{"d_model": 160, "n_kv_head": 1, "head_dim": 64, "norm_place": "pre", "positions": "rope", "attn_scale": 0.125, "init_std_o": 0.0, "init_std_down": 0.0, "lr": 0.00954, "beta1": 0.93, "lr_head": 0.00626, "grad_clip": 1.0, "decay_fraction": 0.718}
MLP neurons of a small language model. Each row is named by its layer, matrix (down: output weights) and neuron, and shows model dimensions 0-159. Each number is 500 + 25 x the weight over its row's rms, rounded and kept within 0 to 999. Numbers have three digits each. A neuron's up and down rows have the sign that makes its largest values positive.
A block is one neuron, or neurons of one layer that tend to fire together. After each block is what it responds to, as a language model described it from the Wikipedia text at the highest values.

L5.down10:513483537500479500474469499497496502490521523486507519472469471497481473534485482499535498525485518474551514501549534456491535504487499469514512517483435503496513458515468486490508492460483448504483475547481478470536428509482553505500493493541457495493513473479496508489558530470505515478479507482512519492534482457482523482511539552490508522483545497515510481476458502519520503565511491488492500501479508500487486512511476512503514514503492481521482462475463554507531544466496483
L5.down172:473499507498479517509489510495487510540468522556496522531502520497468490497499530491523534550499503460500486537463521497511516507516493534486502493474492515536468464444515490475472469532503514525500450498483509512518481504433488523460512479537511550535487485506472529492556478489513462508527444490532500515512496530511549489517513468509540521464511471516519473483502494498512500478506507503524503470472516472437494546501487485466497484502542474546521532468516523514516549500528524
L5.down193:493481506484499503457494525500531457496502522541502501530506534530519522454497528513528495529525515522489518504483542527549483507507472498456535495511511490503476506505507502514502499485551528451481503502484538481503479504546527474521462479502546531501542454498560492500517558510496518506514453534454471484514516540507499520498497511515485502512515512440528523489541533518511499521514469494500539509498517495515513538498495459485490557492510505449534481514535533563511526494484501
L5.down222:466524491501490510458493465477518453521479502543507493509488519475483547503496514519475507506523468507485489530525520522475464477474506525491538505503484550511471482507532466507495508507513504460541467465552508490496496508482486511496505521499510538538495471502515516492484523487558536535519479513552504509540510470513513483532532454452474500517469477509483515487466488513490494470498455503517485539494463478535495574508526473555529485538501511489494547484501547495486473463486513
L5.down268:513506538486559498471454539498486470521526517535466519492542475502466495461527449489508501529490515473506462503466518474485547535479483517465489530485489485509507524492503489505472526488473496473484489494456483460529524478521518526524524502482532510540549508461542496529476486506489530495498449512475475481474488512516480533558491470534480510483510510506531534534535476507507504547493482515478480508496450506540496558512497525533511486523464514499519506511490477532520480533500525
L5.down281:520492515462485541476460477479530488528500515470547505479510500476486542506472519468505470481511432505512522492475505485496560519519447514494472533520505491480478504514462495503510497483466540487501464509517501514457489511539545507535471487491501501531526509529500503507476471488440510510504471526510528520471486494536517506463482569492529493513490507558485511456495480488523508530491474503482476472498504482478480526499486494467461435529463513505473497507489491477495512446480534
L5.down296:448463473490509500480495508508439493546476531521512507547429495465519499496495476516495528494507562497495494513522504479478515537466496533450541516512515458503507478517517468480526491503516518472541475479511477492503484495494552503486500502446526491496464470521465482515501485490478484448547486486499490464522471495528511513498513478494521476506522502528508484502503483514514438513479464466486523467513490438519489491521469503510497547452479494504451485510461515508501495507462510
L5.down443:462497519494543489512539534506486510549516524483518506514464460501481472506533516510535510510504483495456453509479481505483518484511475563464504504536493481489503552486513451532465459495473506514537543476460501503479498477526511503491516503485493544469445483543483483471477527518530498471516506470484504483526496473476506499492505466545514486476523478493495492499475497463519542539478509495442495496513469515539504487473440535525502514483517450517493498483480457516495461504527517
Responds to: Adverbs opening a modifier phrase. Adverbs and adverb endings that begin a modifying phrase, often right after a comma or is/was, such as often, highly, shortly, widely.

L2.down2:526513521535516502524485481496532493550517555526504525487514498507451503510526548531509551493513509515473528462522549508467508535482523460525540485464484519518461499501504482501484489519534536495500532519476469492512469467488491534481465518486543522475483480506447538528540511506458515471520456540488486539471532473481502491454475535473520508494543515507535461501498510516492535515479469451494496459493474471521513519481509494513508504466508498536473476510501527505490501468497501
L2.down48:469519490504474516540485522468486532533491518478508538453478469488514496478504477490475520477499503487532495543495520481452489489484528489484507466472522509486520502505514524505475497497510533506522530467475472518443501427476490492483468518525497502510516522498474467480520478555553525463529522457497483514517520496519519528487480487539479489499507531480470516498553548511492443492476447497482501450521538490505483493478488474538513527462511512465508558530527487530499485514489500
L2.down93:491513521536539508486495521475501494517505494500520502520482514486543464489484505502500485498507452485519549477488483455513509504532502466483471482447519528530515471490482478473499531483542519531509537507455503497543534512485535537538474501470461511498541527521496462521482497478451465503523523498504457521523493493509532491501554491499477519517522506491453549491525503466479562494510482507501508527514523493486505530513476479500502489511558449504418529472494497499540479497483501
L2.down105:498486497537502490495500494511482488538486481549556474486511476481483497539508468485515550557555475493516504519488509510491480549454509501494441451507533504492511499469508521529503478519517503482510491475483481505446473559520508504480512470491510526512492509488522510523455526475530484474509493510472488543507515493509511536497510486497486504445522527469452529487482512529476502504525498547468470525472523525530509507513444474486506543460488515472502510478533496475533486468500448
L2.down134:502512511515515519455495488509516503475554500455484507515475481476489542480514466486481507498502530502500552481493534541459516482506534510501507483530518477496491516504570500487487530458525541450496517528483493463503487486446517504465484468452502508511527520460485505488514521524495505491549499465503500495520467498485538500526489488510513550513508460517495512494544544505515465505540557464493470492507536519489464529544491473532466479535493478487511535542532516507534480485500508
L2.down205:496537487500513497484487488475512509487529489533475465510510518481520464509520502479470521541517512495527474494521501486514496508523448478496451508504530510544528476484521490527535481540492467507499495519497499492526442468476526519490465495510505437443487518555475542477444479546467461482504507506517476446482488535478513548472496495506475488512486505488517508533542537515518467518488483523481524535503551486496494524494533541493490540514523481533489458498474482543529508503512492
L2.down309:539511469502536478473510535513501486517539494582500501457559510530559501483488471491525529478513504462505482508521475486435470470464550467496486499498478512541525473502503445557513504518463493481494473448494528500493505531505495511538472502501512493505514494515505527524515523499478522509506543489499492533517487490487464488492540520517508456488470495465486523523564536466485528539518517482532500502508487504473532499525502524502506467472513498496471482487494497466511505530504503
L2.down354:506495515519490491474494501503474504510469520489489507549445478472525529496481541493500533473455496488516511509466489507527493559472517459542471466498474496477476519488465547528504472503499510548533452490496561491475488499473495472449499509460493526482526495521516567477489503506469470487490543510514520491459532502520522532501515513445500501528523530459490502501449494501511489515502471486505495509528521470531526497526487506470485476496527512455529469486513525509547496496536532
Responds to: Domain suffixes and abbreviations. Short fragments right after a period, mostly domain endings like .com, .de, .go.th and the m of a.m./p.m., plus stray mid-word pieces and opening quotes.

L4.down233:495491519504510484507496501495509498491487534446481519456508515514521513511474483512512502526510508520514498512469492472527520473500487501458508519473496548589475522500554478533530506518494498508490514519448554485503527515508446483514468518515420491504509480518471466464531491469467536519523482512458509509513524492505484512480508531469507499501500480494473535501545431466492436506524488535506522545526505515481481476491467540474499467513513513485464487497492486506508508513475501
Responds to: Wiki heading equals signs. The = characters that mark Wikipedia section headings, mostly the second = after a blank line (==History==), also closing ones (==Biography==).

L5.down63:488441505535488503506485517549497427526486461469501537526530508581476502494461493468484528503474471511510511529501504521517534514500514477532465470444477487461516494497536527500465501453484465516525490501470516511489509537473494531490532568522521543537503516500515493476503456516529475493508491480475528457480524520481499528513486499523480495517530490507497500497531473522501493494485491483483466527479477495547504540501486475486515483477536509485482477503505485520531491507548481
L5.down77:566485495500502495549472520474491532494533518519490527509548494454527491472469477508509502500542466486492514511494496472516496500499508478554505461505493491489497506511521470538464505489446493481502520450515498473485497500458480499534491536512448496505455507498493529484521536484467488516450531531505476480506489500492492485533468537505491526501529504541518533498516505530504478509486540508489552502502504491494527463547458491537505459462475550492512549510498532524500460518552490
L5.down93:490471507480533527506511489465515463476508478591488508463504506492490499509537522481441482547501516468498498456494529458522516567511478525484443503499549492491500499466477504507492472531497526513467476522484511531494504476513493516530512519502518533505487521526474481499513533507500509498536498475519461482478509558497504483499555515504501523512489490470522500476534506526498551503508498495480510508493476497503521483461462558494455435492483495514510493518471504539480449495485494
L5.down285:500480502522486466494479459494523475497501515529500540510478519445523499510503501444507485494500521521541494530500494507490520520487511478549472511534509449524511509519516495498525479545542496450495538538527503498485542497516484541487494521518464503520502479489508494515504496516500479460494535558506505502495511531470500466476531500460475480510459488488485483431497490490491523468496532508440492487483487463504512513515460451493488582502524460496531470472503485515524495513468546
L5.down287:470475491487481508525501498499488481480477500551490510487466481547478498533506473486506501504516467532496448474506515510561480496514479479526493532475492492451499517487493497513463477475492456477478471497510492514480499524505466467546472549463512493470479525467521500473485460499509509533554501501513497468440458526513521561473524484517472510516489500465508459501451485510463492513538495476500491495538513541478459532521470480506508488494518513459513557500498505507552530498515514
L5.down295:490499499442474534493519471512509492478510490481515450514492515526517510438485512532489492557510480515492479457507491524520497496516502475471487494517519533536509519503497478521438560497493484483480449495497515485493487517481501474451542463496437448478463541534488496481495506500505507508529518532524509480510531481470507501453507545467484555526494487510498463530455511475539503525508522474493519498481480515544514474510499530490489490483502520516474532542484531475492491505459485
L5.down368:471478534524493460478512497514484514513521496517514471522489476516526507492425489528475508480480462520484480515557456511505500454552506508502481466515501539527521528473471464483511501452490493489543509497529506465494474450485571466485518468459481513516485503533508488510518484493505482528519528536480488515521527450497491511524488474546492515509528501512467490509510472484514485537504529539526491494493499498495512474540464490579520519487471515526489524483494500472464513513482468
L5.down377:508469533517509523496431514500479489491519451503500485505501474530511516501505506552485505486438477515501490498498511478527521511486510504479547471504519484514529443535482433524503496492513500533492450447533494497503511501497530515475485511486536487528546474489522495489491477528463498452502485527521495542501529486522560462565511510432506512500477518525535481491486501499538528473490456495503500501486506481493490468466481459469493535533484480509530462518488497493510482499482504
Responds to: Plural noun endings. Plural noun endings, whether the -s piece or a whole plural word, often in section headings or before of, such as appearances, units, roots.

L4.down107:492483480498500462479492568568557491511503531521507512502457511514586511522488550528461469487478500497530517498511482491521539478499487498469497492503516523529540524531486483505500512487492466474539509507500521516476495488489484492497535490485535476499565520492502472514529499538504506523495478471508514487471514508470539506534497488454490537525451500468501482532505490516499546477479541497475523524494482483472517462471464488526500533536517542490497479488478497540511477464487488
Responds to: Word-final suffix completions. Final pieces that complete a noun, mostly plural -s/-es/-ies, as in stroke-s, watch-es, criter-ia, and the closing = of wiki headings like ==Life==.

L5.down38:564464544507492521492481516499462490500499484463504498497553504513515498490531490485471487497450488511497534477460485526529457563476466454520481542517480553490483473507453524533505516500424529524463514491511512493497472545511512477499506505510532508487468511514487498502490524508487484494539513511480464459515496469538509475514514533503491532539513485517502471512476436489473480529502505498502549507493504505544487496489475499485471475477500522509485503480457506504500494434504477
L5.down40:496528517449523496502500481546488483461523510562516449460503475470500517516541508485473513502504526484523524491489527486484503515489515491540489481532511472582492500486481496499471517499490548497535499487507497529496445483538505477478494481525475481497475485513489513487528544557529513507537473517490509521472476462527463498455490484530506514483504482466464490483489522473494485508485466518462453513508513530510520526536516505514506519528426504495484465460505466484489518480528531
L5.down81:533495479487526503517543531496493456495468513474450516512460480509515477459485505493474499535499510469536534534516520457435494500487520519493524524501526499529484510504498527503492492537520451462436500461473495473517494519526490465512478462522495452436510500502520498520488516469514522485509501536535513474495494508499479516498502513520506456514496499483512514477493549503549526534479472517495523472507481505516475556489524513469522482465531485529474444534493448509507518511473510
L5.down202:522530479470476478509481482471522510513524494548513499512463499503520508522499475529515466475467514534535563490541536452507497539470533451472533455508508488501494491519468483519523487480510521496453485497504457481497470541467539468501482460492490478500538479460500446496487460521514505480507494542513523532499454477496531513519502490493482481507537491524496526488504492534466475480514518483456503450465516504513500484493530483489536486474450514476471527507487526545499511496513539
L5.down213:482517512489473518527511509515486477526490493528497507480534470463519535495550529486512538459488479546534507477528509440498495492500496507451516490524508489506492480497512509502444497495510479461526549461530467517491522500514535534524475496506527496474532495476522497456470497541458511491494517470518541487511514558500522493536475483451490479508480521528504482502451509527530481474498470486464488476492553542500552481509505504493469490506482512464525528492482521519545471531542488
L5.down290:475532531488488521494487517517521461502447455476518531490474494522483502486496470462486550514464493509541462503503519517478560523475529520495484510492473492495505481517478507523511499529475490515462513480484478492468509479503547436504523457487517502454514471475435510511534492498510477530485521515433508479524505434497470501508506514511481509506522466479511484510503492542470492525487470491512493498490504527524507522542493507419498494503469477546498528541486510481538515493489503
L5.down305:517498488453480478527517504515530456466485528436514481482503524484511495495504508487541482468491449517503506525554488535506536501479445483497510486488526495484491502461489527503503466502467490506553512486494510493486516515519488470499475498486524557480484502511511533521486489539488500491457488499514517516470512521517529467517513524472566474467542481527506463456509530530469516453461476535501509498524500456532481476526485491524529493473511452476490465530523473483518492479458526
L5.down316:480447487541485492468452487511494497475481481469504510446471511461485538525539489505505509521494497491504526499501507474477507488494494504499525524499508481485489465534525501516479502468488497507466531433491499488448520519499512530504441513532521525482498489459533506487429478506468495470482515509518517506496491559471559476555493504485507526504503470461467492522501500510484499478522514447470515490509519471506481476482501499466477502531521499447570500506513465488548486511486481
Responds to: Wiki heading equals signs. The = signs that open or close section headings in wiki markup, either right after a line break or right after the heading word, as in ==Charts==, ==Legacy==, === Stage 1 ===.

L2.down8:526526506465515511506501533500495500488537498502450488494470504516451533505431525501454517535537495515506472513521495468510500496488534463484499502503530514521513485516442536499489515481501505473559512473476533496487479475529496539476480467498514513512507477473497470466484501475489500540505513480500464475559485500554536470517531469429495502503500491487498518484446537483512514518516516556492532476503515514524515532520528481543526489503469508464519501514484464473537507474507528
L2.down57:516502489465516495555492531536460500514465487525503536486503518467475450493496507526546514488442513555481544531495481522460520488528541467555484520498465477513470504536483488504494500497510510500527520518497499550510498490485556472485515542481527495449515491499484482495526522486500485520492503509526495505482513512513511501482525481474491534489467527500487458462478487490462536493480485506495525477499570506495483544462482486497567535508506508461538505524472494483480494482494460
L2.down78:457513489500478518529525487509506527535448489547530506468518505492455503502468487484504526481537485477506487500486523526560508487545488483489480476468521551543521487486509469524522513488489466495498500522512487475472516506464512511502540454505502473530488474499499508466494544502516492536549540511444521534466479505458471497478526536532510498482506502488489535504486518477482509512490523533496469498463519535484514541469486492546509490487517457518532502451520514470521472560527497
L2.down189:489564458493512493486479486519489524523487470497492503484510518530509462519473484533473499495502502508527498524513543511536520504479431491463503505520521551517518488544517505477514470495557470471520544510484486526522523483480444508518518510509509481513482535507499484504503502536519478537524569497474485481532494515460473496471506491514472572509506485508479507525501543465487522505542506477512515500479476479467475500494509464488525526504539465466538550490502473491513480544523484
L2.down208:502499462475477504498494484480555492512494505527494484504529508542488560508512523459483466517525515448526506479475478523497483472520529508521461543453530460466499529492490492465473488496485507484549518494536517512523481477503505534467519512458534497485494439490498482514485504513511577530471487518418512524479509528529533497511513502528490493508531510496491483491515504491529548476499484503483479502492490519493513546485485499510487522451471461504538494469548516534517524503488516
L2.down325:497492490496543572543518505493471496516527496520487507481457491514476545469532477488511474487462522435492481486496524449496479490502459515499513535495500481472512495475496504535483495546513499493485501460528503465494499505508450478492501544510452538521483520490538477456525514533490507532477502465498498518472497515496454467508496526504512550493537520452532482491518462518494463494527549494523502542472516488467462528502467510529516468471534517507501530509490486511483484466518470
L2.down328:528506459504523465461509508522545537516507498496518466499526441465495485463483533536491499522485477519507464495509474499449467503524481485462508552512529499510512545485480490512493512532503512524489522560532536510494520572507484546524482471528537501521464537470504481524495471470518518510506498538505496470508495552503472455486506498488482518460501475518493493471535474496512438508520503481503510493462555502499521504493495455483472472513520507494486476502529504486477502494479455
L2.down362:518507511495534550507481455546542466506474464570482489517501515499501473553457483509479472491488515429519470545483484459537537485482507491513468504514525466512486528494472500503528500507534540472508504495495486558533489486515526460467505521532535531491466503501520507498438541520492494502509505461489503466497487485517498477542501514487512520483483469505485467484507523449494512509480489480494507525503510521493516500479515495526517517522545474508505459457462535460518506498488488
Responds to: Pronoun "he" as subject. Mainly "he"/"He" starting a clause as subject, often after a period or comma (he was, He added, he founded); also "he" word-starts (heaven, heists), "also", "began".

L2.down31:490502512515508475505477516470502499493532481549472498505511494499471482568441517547532519489489527502508509529469476534564467556495455490528499474473473493503483471509519508497497480473539469527490521561477533484491489473511505536522464479494531519476494458536484508520514505521500496483507507497513463484503469489490553502508446488480486498475518522553487514467490504523500454505516526499530502505537527494498476528487489487505473523518503554485534492464488512508564496513480537
L2.down35:488489555499497516484487475501490482506516466464494530547476527540555476470503521507491515532506500440481481493543493492483516488487479491507540515508528513513473505493483468449497488490425536486543508518494510484504475492541498497508543527463519519521477546491467495479464492498489500480505462505506529501514494503542495486533481471520551505506509499510501542531504505494500482526493515513546536473530472534489535485506481527474487506561520506516535538530533476453461493467527523
L2.down82:518476510439511539472467483527492503496509502449537486532519505481546470504512449518480502501510471511514512545489475477481485497517499525454478501510531449489521496519505478489516490450494535476499488510478474504507496549516475483459494462484520511516515481476513466510509504483483544509439498473492502510544497445506474550506468496503495513525463520486466480524452462480534536520492490451484469540468494508455529478508495503493456511510496494483536483523473503483511486499487445
L2.down117:499538535496500494494491528550540503527514525502510485487525486497512480515497529487509493507531473508505504515500480556528493484484542456437508493482471524509529482524474514465451512512514484520520468470461488510468500478519497537473508507553544505506522479466533551494504502532511499509496484526546500500480532466492538503511507509476553514495538495500506503532533512552447517455458499506497486468516477467486480471509482492484517476500524553479556485495533487539529473473488515
L2.down277:470515554487481500467485465508458495538534517540526520470535520466497472525503493506492543474486436500482502496482481515495502492474496444440476508546498494530456508480546446494475465483499480516482507543547540501495494521486522510446511522532481523483482491526446493527448541503466459498515478490494514502499506488507515460486462441514530499487541521494520514521511515496481505498476530509466474506484487510515498506516491496485501501504447495469490533497486502495499500469514474
L2.down297:498454480511496523508508498486454491475485522555500510481501496559513483526448487510476518474516502502537466550481479478478497464526478494486477506480521472477456525463548484520511477485473472479516503496468460501490517538503505484508424506500511498516495478455462486492509506472506551490486499505524487515502498527549511552511502515456484544516488501538493488533482507488479494509520498464523486498471508515493459520552434520494484501453490489473476500508493508526516516499556467
L2.down340:469527513501467519519494516494499499495488475556529554543517510515496478462496521513473540524492447470546459500485483528526532504506472497515516491495500492468486474542530496492477453532512497506535528511491509520511534501494465547504506474528495510455497505507494521458479460497525516516476521497475475464475504487539532506507464462490525534470505482415486481496493501525456521499486491524524536429495505499503480470485479505475489521549501512494518496468497468521525466525478494
L2.down418:496516489491499506466511439497453483530478519491512491509529499514517503512459510467462496498508499513512524497505515520525535461482493544505515493481487491516514483535555523494496464516503511507506517478503467528538462480515529471478502498528490494521511554424508497508504527506535506521514530494517545478471438498517463503501514497525484523534505519464468542487513467550467483478461499505480489522483511498548454532518480480489487536481455483495481497453501520513517520441532454
Responds to: Suffix on noun stems. Inflectional or derivational suffixes ending a multi-token word, mostly plural -s on nouns like interaction, dispute, question; also -ed, -ment, -mission.

L4.down430:508477499532541525465519503497496490485499492472459501476501481514534512484533488504498451522474504491508507484548451465559492506561469488493456509524512520531497518524466533479486475493513497531503524507535503502516534501479536518496508481522502484480488511501512528467513483517521514524547528499477471419492503496484462454524537560449485508509552476496490497537502510522475550526491517522532519534493506494512511504533519512471485504494534480462539491490453479528475477491490500
Responds to: Subject he, mid-word pieces. The pronoun he/He opening a clause in biographies (he founded, He had previously); also the hyphen after co- or self- (co-defendant, self-portrait) and mid-word pieces (Prin|ci|ples, Tri|ni|ty).

L2.down9:492514489444521497439473474531481520491519448464495543510522500507515522495509488518476488478495485533468482472480494476481510492508476525532510535498520497512533505512498530509477518462498504507521514521539476488486519491474504552480436526489473471546516553477535499533464514503507472490535512502480534540449485452523534527524477443458520503531506515485532546521519447488495492503519474481460509479481522490480501496500481513523522492513463477529531503531476496474499537520492499
L2.down81:520468485537519490472473502480498489495527511464497474509491474524492500503541494522464497521481484563527521524469520529518462488476473494522497492495500494509513511491488529492442480480514476512492462518504473459522450549508485522468498507488507505529465514472519468518506514510525509531541493493467492481550568553535514544465527517517534482465477503490494476454498508496525520516477467484483488541470471452472472504517458511497530479524517511529462511521500518509526478534484544
L2.down86:475495547446525491444496472520498496513507492489494467537522529483512506514532535512499478500536537533521497479482516497495522501459484472516509484534541529512484499477492510509436507467486508517497491481508534508467460484479541527484512514431509536489448526530500482516497512485531462528497454491490494466469491465499499437507503502515481515503485521489477467509501466453502487504537464496505451524544524491549491530502464521503463520495484498528543527519480520493490502463499523
L2.down226:496528503527503500478462540499452491516520528468531441524470495458474536498539462480469521503509495506460491479509513495511493507501436488519529492487492454462531514496492482547513479538513526556494480486513505512466491528476486534472511487506519492462514496453548488527516466491539524508496494468542562509460544476542520491539526502500504518489530486498513527490486480490527497500515493520530481527498510517484478531501512469481481485502500457490505522477505450503545488491477454
L2.down239:484514534472524535503509494518504521477497503534505472490530495487482496497496498535485473461526519492480506455526453506507465486529470492491545524499504533524480538501506479481476523497508514505553477461533450517478522468553527485531462530504489500503499423485501485498527488554477528470481486478500514486493483483509512464483490462460481498493477491448506517518487450494509489468490501536488506468525553492484472497481494503555512468535467513467491515514503467510524525537442476
L2.down284:538495488482476473523492505501488513561496556498496503483491456507489502490518503528471454495543540498468526496500512465477509513518499508453505534513504523519483527499519494500522504549491516466525515505542531494473489515471467518492451485477480498506497518458471470480459517528424499508495487472497517471500530537546478511498517532501466476475473473506496526495523473458475482505455548541459553513519494494486506475480531515554487498462535499519529477496484493513514473508482467
L2.down364:545494501501521503502525465486511465505503518447554520507495442509494540493531516514498472523485492508469471481475471516508474494532481507508488527482519478512480484452505489522525514538503459521526508434519533503464479516503499495439496533484542481475481517472540478499532479448487471459472457507511478488495555492532478486523497476483491508507500498538509483525445487511460535545503495527517527532482477474499507519489518507545507498514498455523508524489501509460536507478532480
L2.down395:516491496506507461541513530506453456511501504516493496477501474498506508478485490525523502514501489496462520432531517491509534479528467476525505488455529525516447503502547463511500507469493527507472511507497491496482543451515488490491529517512498480522496501516440541523480530523525464493539474503482474521503509498488528493493544526519472503515512488489514446464532521507535521543456505506539530474453499497496499534531549493548495480567494473463485467531505505507527519496476509
Responds to: Section-heading equals signs. The = signs in wiki-style section headings, mostly the first closing = after the title (e.g. == Career =, === Rise =), sometimes an opening =.

L4.down443:532489503504502527487458491491486502484485515526488526546526532549547514497478499457463495516516491482548484506521456522511498559530485473523474518485539485463504443472518514495514455478562492470487472500462500500508489536499487514486505502470518510507526490487483443484523520485483499517476475475479480478526462520537482489474528534538485507496507522481498527516518478465521515510487516502531460515500506520464518528466490464483450447471514473517462443477503504524516515481478477
Responds to: Data fields and word fragments. Short tokens in infobox, table and coordinate data, such as km after a number, GF column headers, and invisible characters after coordinates; also odd mid-word fragments like su-d-denly and Sc-ru-tiny.